{
  "head_dim": 64,
  "norm_eps": 1e-05,
  "learning_rate": 0.00702
}
MLP neurons of a small language model. Each row is named by its layer, matrix (gate and up: input weights) and neuron, and shows model dimensions 144-239. Each number is 128 + 24 x the weight over its row's rms, rounded and kept within 0 to 255. Numbers have three digits each. A neuron's up and down rows have the sign that makes its largest values positive.
A block is one neuron, or neurons of one layer that tend to fire together. Before each block is what it responds to, as a language model described it from the Wikipedia text at the highest values.

Description: Consequence verbs after clauses
L8.gate8:130126123088131130113164102087146143159133176131109151123113104152119153124149123103113151146147121145151170154126101116144108130134094136097134127162120142103108100110112153115099148144153112151149120122142146122095169124157137093126118138107135109112173131109154079149111166145118180130
L8.up8:156107144142126108181090101110167111143154125145147112118132113091132135163123127131148108130095143147139148117170101131145136115150119121157139095101141174152078087140146114132160124101161099154134146153166141104136125122087142140110152093170141096121114134165147133132077144151085120118
L8.gate85:124162115170107149099132106164123132069138148119178123141070108091115096075125128082062144120131121159142131108124191136095106074110151148095141101126128119181146135128137115115131110163164165124136109116108129112146129127128125123124116117130125085076125170086120156167125121132073137144
L8.up85:143115102141128103083131123133146101148109136088086117119160081087098114146106140145077103128116078149148095079119100123153144091149143151110110133099059127129106160157108099184145132171128137121105092114141114190117119132128145145116117103086131147125101120121126124164080121129132145124
L8.gate98:087113172104159147150124118122141116165152137073117141135127122174075161124179122152105111143122131145138118114147128133112136129143114130134124136125115117127158150150093117147150141121156165121140147143130134140166129156138170147131138113131151096113149120133163134177135095139131144129
L8.up98:119156175152115148086123108103102138146126101177110185115113128078125139088102139140129127153173131137099059092128150139167135110145144143142152179070117112153140168137121172151139111131109131095119154165127180137120096128124106120162105109104141163111122129136124136183137128121171168124
L8.gate218:056148146138162121114107113170103161117102145127093138104112110116115168154114113148145145152106085165105135143152114149076156086114113119142116083101114098148123140146129092119183091168136134116128110159172101153125134145145132128132124105104154133122102104118124161171112115130114140137
L8.up218:102139160090134132129151136141113119164145144131154042095179087130107152135122144140139118111102086112117120106110124133159137144124140184137130114121148149099126116135083114107129146124152140138133144149151096087107139132126093159106098136135145137141140047132135130099106115099129135083
L8.gate241:110152134114114072150146131152131145131117118131080120161122125134108130132162113125132125131133119124147107105116105099131107133115095161154140144140077148067129138136114132145160114132144103106145082162160135144128130122132124139141106125094106100112123082164145105166124105121096124108
L8.up241:103125095096137087115096161139151081114153141135110165124136114134128133156134133173112130111132131176116152167082129138169105103124095154098081114128135114165149105125116114112134123130148202157138080138145141146141094110118115142092154144143128149102138153147163150122132074115149159133
L8.gate287:164106117065124121130151125107120135128148148116143137157127106142122150122117136137131138178181132126120158155152132100163114145141087121114177126149113129176170083136106092128137146143134076129124144115124122141118123166130116139135159103071160153129075132124135100168116114081103133156
L8.up287:125123128130118126122148141111159126109169126095127125108103104111126145061118130135157120153137127119114151107124155112121167123105153148114123139125086106216114146143109124120136122139159154143145095095150092112142117143130131109128130186114101138140129112126125108077178115150112156122
L8.gate359:119101142152170126149104130115109162066145131153137120132179081088106121117099096106109164108120088131094149165126063125129169125106139162129180145126113152145114129140150111153138168105117160105129157084129130162092128130095134097126127125112122145122088163112128132118108155116118151103
L8.up359:175130158110109096143125108163152119084125105110129113111088124095074111150133120124086109159121114088154124152090133119132127141090152105098111110107135116157114135137130147143107106140143118176118109094067135114169120141084121085100155123161048120122126126123131123089125122149076172127
L8.gate676:087136115109087155084139124138128111109112162102113168129150091096099107141117121146170163148128099123126108108123115132122135144103062153086149071109111103097138121169127144114094099127118146111126098125156138110129136124137127124195082103148171152124149139097160114118126123126109135167
L8.up676:130087115123122123133136122107149130108142108105173090148164105153099132182106121147125108098128134148119165135133149152127129094152125148160152136145143135082158146169129095163112170133170145125129124115140116141164135155149111114123111153116169131105133149153171130175110095102125120130

Description: Transitive verbs awaiting objects
L7.gate11:117157117115090092120122129095135154085127178142121140113105103069091147121095104113112105118095137148130133115164120126150112133131139153084117133113097129157131150158126110137085136110070133115128139091139143122121144136147134099128111068159171103124121158138153087150126079099121107137
L7.up11:154139122073094110109133103122160147147108142089132112131102111101137181154098137099168089088125104167119101132126136082148126141114152155107128147121155110114101155159143109145107128180112190143085126124136107072149106117102142152126134112115133121106093140088153120135140106152122097081
L7.gate62:135132118159102141138125140091079136153186121137119176090166107083123133155142097122122109149111100129109122112107147109127124132124101082080150138108092111161147114173115106088139135153153142140129145100120135139127157106139163130145106114124121152163153159151135144138135103094128145112
L7.up62:114154113115141077098135087138136095118097114106108188132094126092084127133158086115124104096137100101125120124164130130116123158132134107145151116111092157100122152146146087090148119143127134124135136152160135170138131103175077124108118129134131136076135114145088159157112167117096130155
L7.gate290:131127126162117123100107086136112114084167126079109140158118120128138121154120129138146059163138074135133099140123123129133165114100122135138101128060116151123143136185135130138132108147121164130102156095162112111176104134146168139129092138128150115093122113138136166140132115152107098130
L7.up290:153142139131139113104150102127124077065102146113144153145140109105145134108185132125174099150157056113133172144115145134145132093098119116110124136167101107158113165142099104112138132143129128122087164123131129154108125099125115138171101099119108131120144168096164157153115155144107177071
L7.gate330:113147107151121133120153156154115154106161119079118145137153117086117157151130126095157131154123122151169130094087113118195142134152098129107133093109107135156134141131132147142116099130137142126121141118123158132137167116130111069094122154104128115097109121123125118092113145137156143134
L7.up330:074097126170139102102105128111119100111107144105138120178166127154132076115135153167135090102132118085134087110177093102147157094134135106087108121140074131172123115114120095107154119128126139141153107113098126131156102111133172114140110153141110179128086118125145111121151116130090122154
L7.gate563:116140134068114127132110163148087130125153162144109135087132108085122136127131122145123124097092114136096094094157119118151161089140132159139104061148108137158105140136101083129151133099166133112116087110145139129139127127163108124136127120119131140153102099119158115151101091144100092164
L7.up563:106146098107122113138179133132117145094150135090129097093133123144139127147127121124151127118127160163077142093128130078113128126127067114092118154140144134136117166150093093130100154115186170127149132130156139115094125144135123166164107098172118093139196140110117097097123110105186106131
L7.gate644:083130103121134089120131165157138127088178128131091149085151080088115104132124128117109142150135129153071116086105156107115168126089095115117114106136111101148126169169132099132115159167165140126149174191119127146086137099148128101103080115137150118155149142125199157114093114121108100129
L7.up644:127167129141130104136107114145123112128115143140118127122148114104124154150147114138128136097102126150099098105138132091131132111123112155092113114113132124095099118135094100152105135133221104111171097150140123140126149161109142093183133096119140139128108116114150105163128119105081143149
L7.gate673:100118159141154142125139145120142138142162157060145151164157122141133175182121162108181144108152102107152125104152105110120103106145151107135123123122130123115096117114123094132140184133116139130094098108137138131135153152142137149134138135178146137111145131137130094146133126144124090144
L7.up673:120105141118084152102145105148179092140161133116148114127159125158096124149096117125090114086162092113172093149135138110143144113122101115130120107126101146119148100115100121142138139142120116161145141097146114136143113103100083123145142110137053152129103163103135166127113131122152090101
L7.gate678:132156131088101109093079138128094143101157125156143157152163110110132124116140140130126114137149106135161121116119123127091164087118145137108123122111109150155165098152099170118101131121104130092096176131127178125167158151125122086100137132124102088105148082158169100132065123128133114134
L7.up678:126115124143119126117158099108119131141111111131168138098111155085102167140140087143081149153149104120143143126141160131122090077122125140150137184143088124135125123102105091099138138183140126146127155141139110088159117132168110112125139145110160107124180136122095157119114123138103142114

Description: Infobox field names
L8.gate99:139100074146129178130119112166099101082157112123160145136142126149150144077137135132129114172159111161154126102131155101149078094168136154133173155087079119159101123108136140147107131149166120111086184092081118118150085146112142104127113107101125110160116137133142090165145118103168120123
L8.up99:130151143160085139128126159145117145139146152102165114154104148117118095129109184130119106169130142144131096119144156120138142152146143144094179103135103104095118131118112090106101121148108109130134163134166161110123123158143162139130113076124154143161174141119101171134155077141102187148
L8.gate104:136098107105106147101127135104113142108125184135107143133145165134133179100107133114158122115138130100176187125090088138101142137144150156137167154122115146105113149152114094166103124097151108138124111166157141133136145124125130107137081112158166108127116100117123137158117183090082099104
L8.up104:163127117159148121144166142168130144135164127115124139159133123125094112138134085130138157134122152155147154138122136172115110106096124167082130146121139111117140133100132130160119165133130083139124081133114133102150118109086143134121095149149122100120105120180129153146151194106105128130
L8.gate147:135129132165119130118118169130167141143111150103139126072085087097142129122118175115121151125160131155169194095109114075133131122153137177108108183145118155139142126124153092119092142094130164140147137131120133108097113155137149112093191147105102131068132133132140158111130087130147106116
L8.up147:147065114149114123159130071122122096131088132099134123131132115134106123099099124115117109130110174120184140098113123116155148119131131157186103128102111119170130144150115137174167129121117108091176137132151102128096105116200131146129119170138136139114108115130172123107116147139125173087
L8.gate177:118138123145145146158126129147135115106122168144102150115117109137115071135148182161109103131145144132071166112152120133139174144120127143154110118195134137174156139129166142155130147122164116121132117133118135116147082097092116096104129135165094150116158157128137153119124098103150102136
L8.up177:128149101113144108125124131164131105090166109145150119139101126138127105141164140121141097147137121131126172128132134166122142109159193121124121159170155136125125135164125112127129122143140150125107116116056129113122103161107118142108144118144185152134121129149122130158109125139157112112
L8.gate277:139159148135155122117145141157113120098156136109184118148147167167139097100113137142135110110172211139164114148148140133140140108167140137137126152168126166136150161138144130146160100102208148167144112155126146115111144134107086137124133161124125136150108126201102146160140151126156153081
L8.up277:097124086178127122080110086125139065133113115120153105147123127107138134121121146137126112149111155109126122139138089117115108108141129095117100116133138157120136129141191125145094136147136148104116114163105132141098141121154107092154095140165168138106125114116126134138144159129113085155
L8.gate481:198122114139109132131139120157153131142130123124099110098144129148167128127086126167140212158128119185119144105143097099112133129106103169155154153110097123123131134173131144164151116123137128119152154112150135155119161163094131123096151129135143079117182164090124164163142136107102130107
L8.up481:110100113126134143146142122172097133142138149096145142100161144107081129207136156146146155127141146128138147135124137144081101127125141150126120124108095077109141090139143096113087124100106143084145131157097135139160128155102120130117115094141166121138104128109092079111156137125137130089
L8.gate621:105184101117119148107178111107108128122123151166121181111145126092091111085119145101143100180137136124072126111131151120076111105157131136134113119107136123134154161144179095123139087138158142149151142172118189109111153138176073147121142137120124095117161131117154132122098127126077074127
L8.up621:181105097120149178132131120079141126114103120157152149126183129068106105134129131101180114130145146118149126158128132117070149126152103121088134121131093115125105192134181125128145103107162087112110152140135160122166140075123109093113113125149172147085133126103113148141116126112111136127
L8.gate656:157101118105170149139174106147107111097122161089104148178120095105159116119135151115129132092097142130121139140156132141135104175110099128111067168114143099106147141147157129168098091141141127114133136163137173107070112187129169109084127138145111112158124121118121129107114134128103132184
L8.up656:131098157094089141111122115084141115108130162133132132137110171148164152163130131091110147136151092140130108141110123066149131119164110125150118157130105155139113116141104131128154157147137134127138136132108130140115123099130166127166135117140145114117109142090116146159130078108121103095

Description: Infobox keys and quantifiers
L9.gate202:115115135116147153123145105210142105096101130101129159122138140163077134123141126173139103129085113117175131124119143117121102149158129121174101131109162152127138120143156136120148099121140139134108133117123113150115146135077145126110119114143088141104096129142115161164108110113132138102
L9.up202:120105116105133123115136160171107119111117147144094111135154133171111144111118149149125150172101110168185155100132112116133144132125157159099131096135104130119135136126127152104122150104143130119109133148114114134109139145108081126151144135076112148090175113104125134152115149114088123163

Description: Possessive apostrophe
L7.gate41:092150135141132104102149130129184093130113138059129136169125085158135114139152130149138132131081116146147125181113148117176134092105127175151088180120123125136117113125104128123151115174104198094136091163138131114119113088150121098089139157132116138143159086159162123094130113117163128138
L7.up41:123159127100137131146147155180148115155128119121124138090137108086130107147151101091139080101157124164098151105093101127157108165126102114114118194121161166090144104113154140147131081125107122134127120119104138137107158152155099125087123094192108120129128130132132122123119134148148078130
L7.gate106:115123082081103106104103116138164123135142126087166151135132140108116104142119135097142145134116164119143164111114135101101126131130119124131108110127098110144160125162135140122102150126152138130159088154141105160104178130173182115143114128153153126190127157131131126129134109155122154116
L7.up106:148146142080107128122132157138114144117140133068119147131121120154121150142128142121160129115120144164171159111094096093145095088088133121124114129125144111109155145077107087157143091146100145130119129119100109109117144134126132160147134116079113153121114149130145132142131114170098125105
L7.gate219:110106106101128145109176160099157128128160114102140151094117129131094156123119077150129111099117101137139123132094103175135126144132122113107175122131114134149170113108117152118122075146143151148181110124122131103119086091114191108126129106149153157186157091114154114131121152155123089141
L7.up219:146103110126113103129163140123095155103101103094125141134080127149128137135183147120109166149086160145133117155157090120160096109083112112135134131141165133093104119102062124139103148103108119138102097141078136139135135128133111137109140122138120121169123129139098166094087108113116148155
L7.gate324:099156107115105133112121123119106126127138140122128117137125130110142142138114173123133119149151149182122136141103098068111120127127081098119140101093090163152135124124115121111131128146157115088137109119156147138139154155165163112129135138147103147130126115131077104169129123158096101133
L7.up324:157126123132127110146187156142161127106135123122102134124148115119135122099142131107121097142123093166086127118125144142091132150122159115118115138116095166112121163164115113124082126092181122139136104093142130087074146102155086082124130140130123120097142149093136114151099113129103114164
L7.gate348:104108118132142106103092089117126136140096150135127046112142114104092155113077169146145123095133143127084136115113112153133095124114085143143123142141129122118138092127088103123136091137145074154166130113146128108129130111111094167110173147104127106102162117113142114113137159124118122140
L7.up348:145115103116117176142165124120119120083154149151147102124173130128089152188135102157098082162110128146137111140145123179125118134133144162173112157142152149136149107098112147110125134121111178136128128136172143126130146100109149115119161117111081137117132084157123120112144112090137135108
L7.gate460:122107149087142101133152107109149118110108119118112142129150154121125159124097204091119119124095153154115087146120107183142086112141090136101112086122150113120138132063109144155134147121096116110133091130125172094104180135116151148117150083132132122095127107164157112117098135130095114131
L7.up460:100093128108104153120141124138128141132118147055122116169152113101154146162131113107142127119114148136129117166111129124118102119101155140164109115136145157124154146103116100131157102115129155112135163142107105190120137110107119153123180139131133107135139110161142137109168156133124142110
L7.gate549:093101092126118121135118121161118154107125168109148104121124130116132126152115143093143140116119111103142121093130114091164105152137109135132123156113122134130107126101156098162112093074141120161135073113138142104123141107144143094068128118149154161140110104155172168138122132121122163102
L7.up549:116121130152059139149105110125115114119084170077134102155130085087129142127172156143149140143149124191116122123118086179090133139119101115142121169103153187108111138112109129115110116108099124134127097131126096086134098154167121144086151149178127168122107139118133129117118127116101162064
L7.gate603:100154162124104149116144148148136126129118153098125170128105142135091103138127152131096134128107161117130125098148094123110120105145088132130153096065101128134114106111110108184110106065110117101116096133106127110109170095149120129083117136140108110134115124136144178084102144158102128137
L7.up603:124130131130070154102095140154140117137134147137172130111170094097180126114116169090115098122149164159116146133102100120090083152106129098135101088140141138116130167137136122095133093125117109164146149094129142102146125147156087126118142120156143150112104128128111128126144152122083136137

Description: Verb stems before suffixes
L9.gate287:145122067095143111116121152129122080108134156087127135113113100059098158131118156158132111085164133179144158125167112137118132112100086088118120127143113143145142153157120123121100132153194173111153135137126087124163137136133134116121124098113135110147110085057163141079088122148147101165
L9.up287:171121141124110138071172116121132151135133158111130097125136120103128125131145149123180129099144129149121094103143124126088121066124089117165117142128076140139175153156129118158087142181143142176156094107126088138123100139095089127172114103131143111140146133117157099142126129152142161162

Description: Possessive apostrophe
L8.gate17:138113172132160119109133131108111141139154152108116124117109172119176106109121112135126188123126162114171096141101164155139090132097127131112150147132162117103120139145109108116125116119126075170126167132131157096135154159178134066102152117132143086176124118141092110129124099151081134140
L8.up17:133125143127131164140138147104133105132114111104106154109132165134155136118180176107099155113127109143129121086082107112131107110141161095136170140100105121135141127134094123099109119099114124121157113147128133117130145145074067113113109158167129114128138144133155083148105155159130120140
L8.gate207:136140118123180130132129134142124141162191133087126138156077164115162113121130138078098125173111119132130140158120120126147093098104115143139100096118121171134152134106104092140147161115127132113122143094156154115128160127143164136097106131134118129149112118172157141077134136106140147158
L8.up207:145125162139144163160131130156118128111110137193102119104176104120121121141076110115092112120139167131098105167112127115139099140096106131107135068126086099106139183129124118129133172066092125123167149108119101095136167105101121127146150132140147111079094143131113138094158100139079142142
L8.gate224:133136124148140144120150129128148090080133155118089126113106152139105145091139108108121132138099168090116118108113117130187154138145093141125102125121132119106198146138114122145083079117156113182146148078134115150173133143109171077135146145142119130172124123148172147102085131179098102141
L8.up224:142124100116116096137099139136109123124091110141131090167171115133094138156125142132121126136125156134134123122142168110111106117109096155108124102096142122098170126115110150131090121110161165143098096125119130132101087184123161093131145134120143080115104199092143123122146110148079105159
L8.gate251:109122113098147102104084124172140122103132188116130129130139138135102156113116160116085124133127102134099137108146121136114080124125111185111098172110143144159111102177132138152147120138134095129140162077141091135076165151097171152131101121108107147111144144134102121127120119116099145077
L8.up251:114122122118126082138145161136099154121081118155116086085182127167112150120112186159136145115132113120147087147128148117141130088080079192120110135071126129127135118141102113111132134169117128134114121093142152116141116148156156122129069135121097128098136118126114174117093119134155125104
L8.gate253:148158148118124094161113109139166136106114150144131143071138079079095132122186145143094121148131118151150109151113110153146137090122138162142124129086177162084117105129137089101102150093154087157134083096162141151101109112137115151105164100114100143109103102140158130117083151106153121124
L8.up253:114108081147122104066138110122138127133143104190140136098158097129136143100122113108088115119135103189127131136126128108158109096160152166159146064163109151143113102134123092155138091106109127144113113119109096068141123154133129117080124106126128130081142142159170141112102143127098123088
L8.gate442:181131096140103138158133111113159110116145107121086113075117150129146096147091152081121131073115103130133112109162113176137145135138122113120132133147126120112170105121094109102121102131129150149130100106106114070119134111083165146085141133115134117164128111141154128143152112121088096144
L8.up442:147112152098100110120149103108165141118148126106102147122098152141140154145146131136151155123116121120142132098117124123118146105099144083085165143133124164138132121119110117118126133090127132130133113127086157151178152106135143110071115084069119109116129048115127121090156147089126123134
L8.gate625:153113118156134120119102120132132117147116145157092146135131100049145151122101137111148143185122135125134117123059120110134151129095092080144124161146097141081131102135117112179131102138147093149102145094125127136140170140132125134131081147128103138110109147164147108109101137096090150127
L8.up625:149115102099128095100143155114114145099150149091120158144113150146149136136135142128148141175133129156140135143163131160117118104110143152148077135151088091119140139115130144139097109128168159151111162121144129154085095098117134061148129139111086149130135152156100140123153101115106105092
L8.gate680:136143140142095129093111158105175139152127183129132077116133127141130125114093095098148153153115140131151115122122178079158120133114130107153076113121127103156146122135079130078123096123146095108130132166151128147101141128140136121107108130128094162143134127136127165109120123138151127109
L8.up680:156111109129124112166131156113102143165147129086092102076155119096124145090142106084134129111183144114116137118097149118132104111120153115113141117159119138113133146122088121082132100150080126128139106162086128115159112111098145164105124176152106135121103120139116131133132128129101135123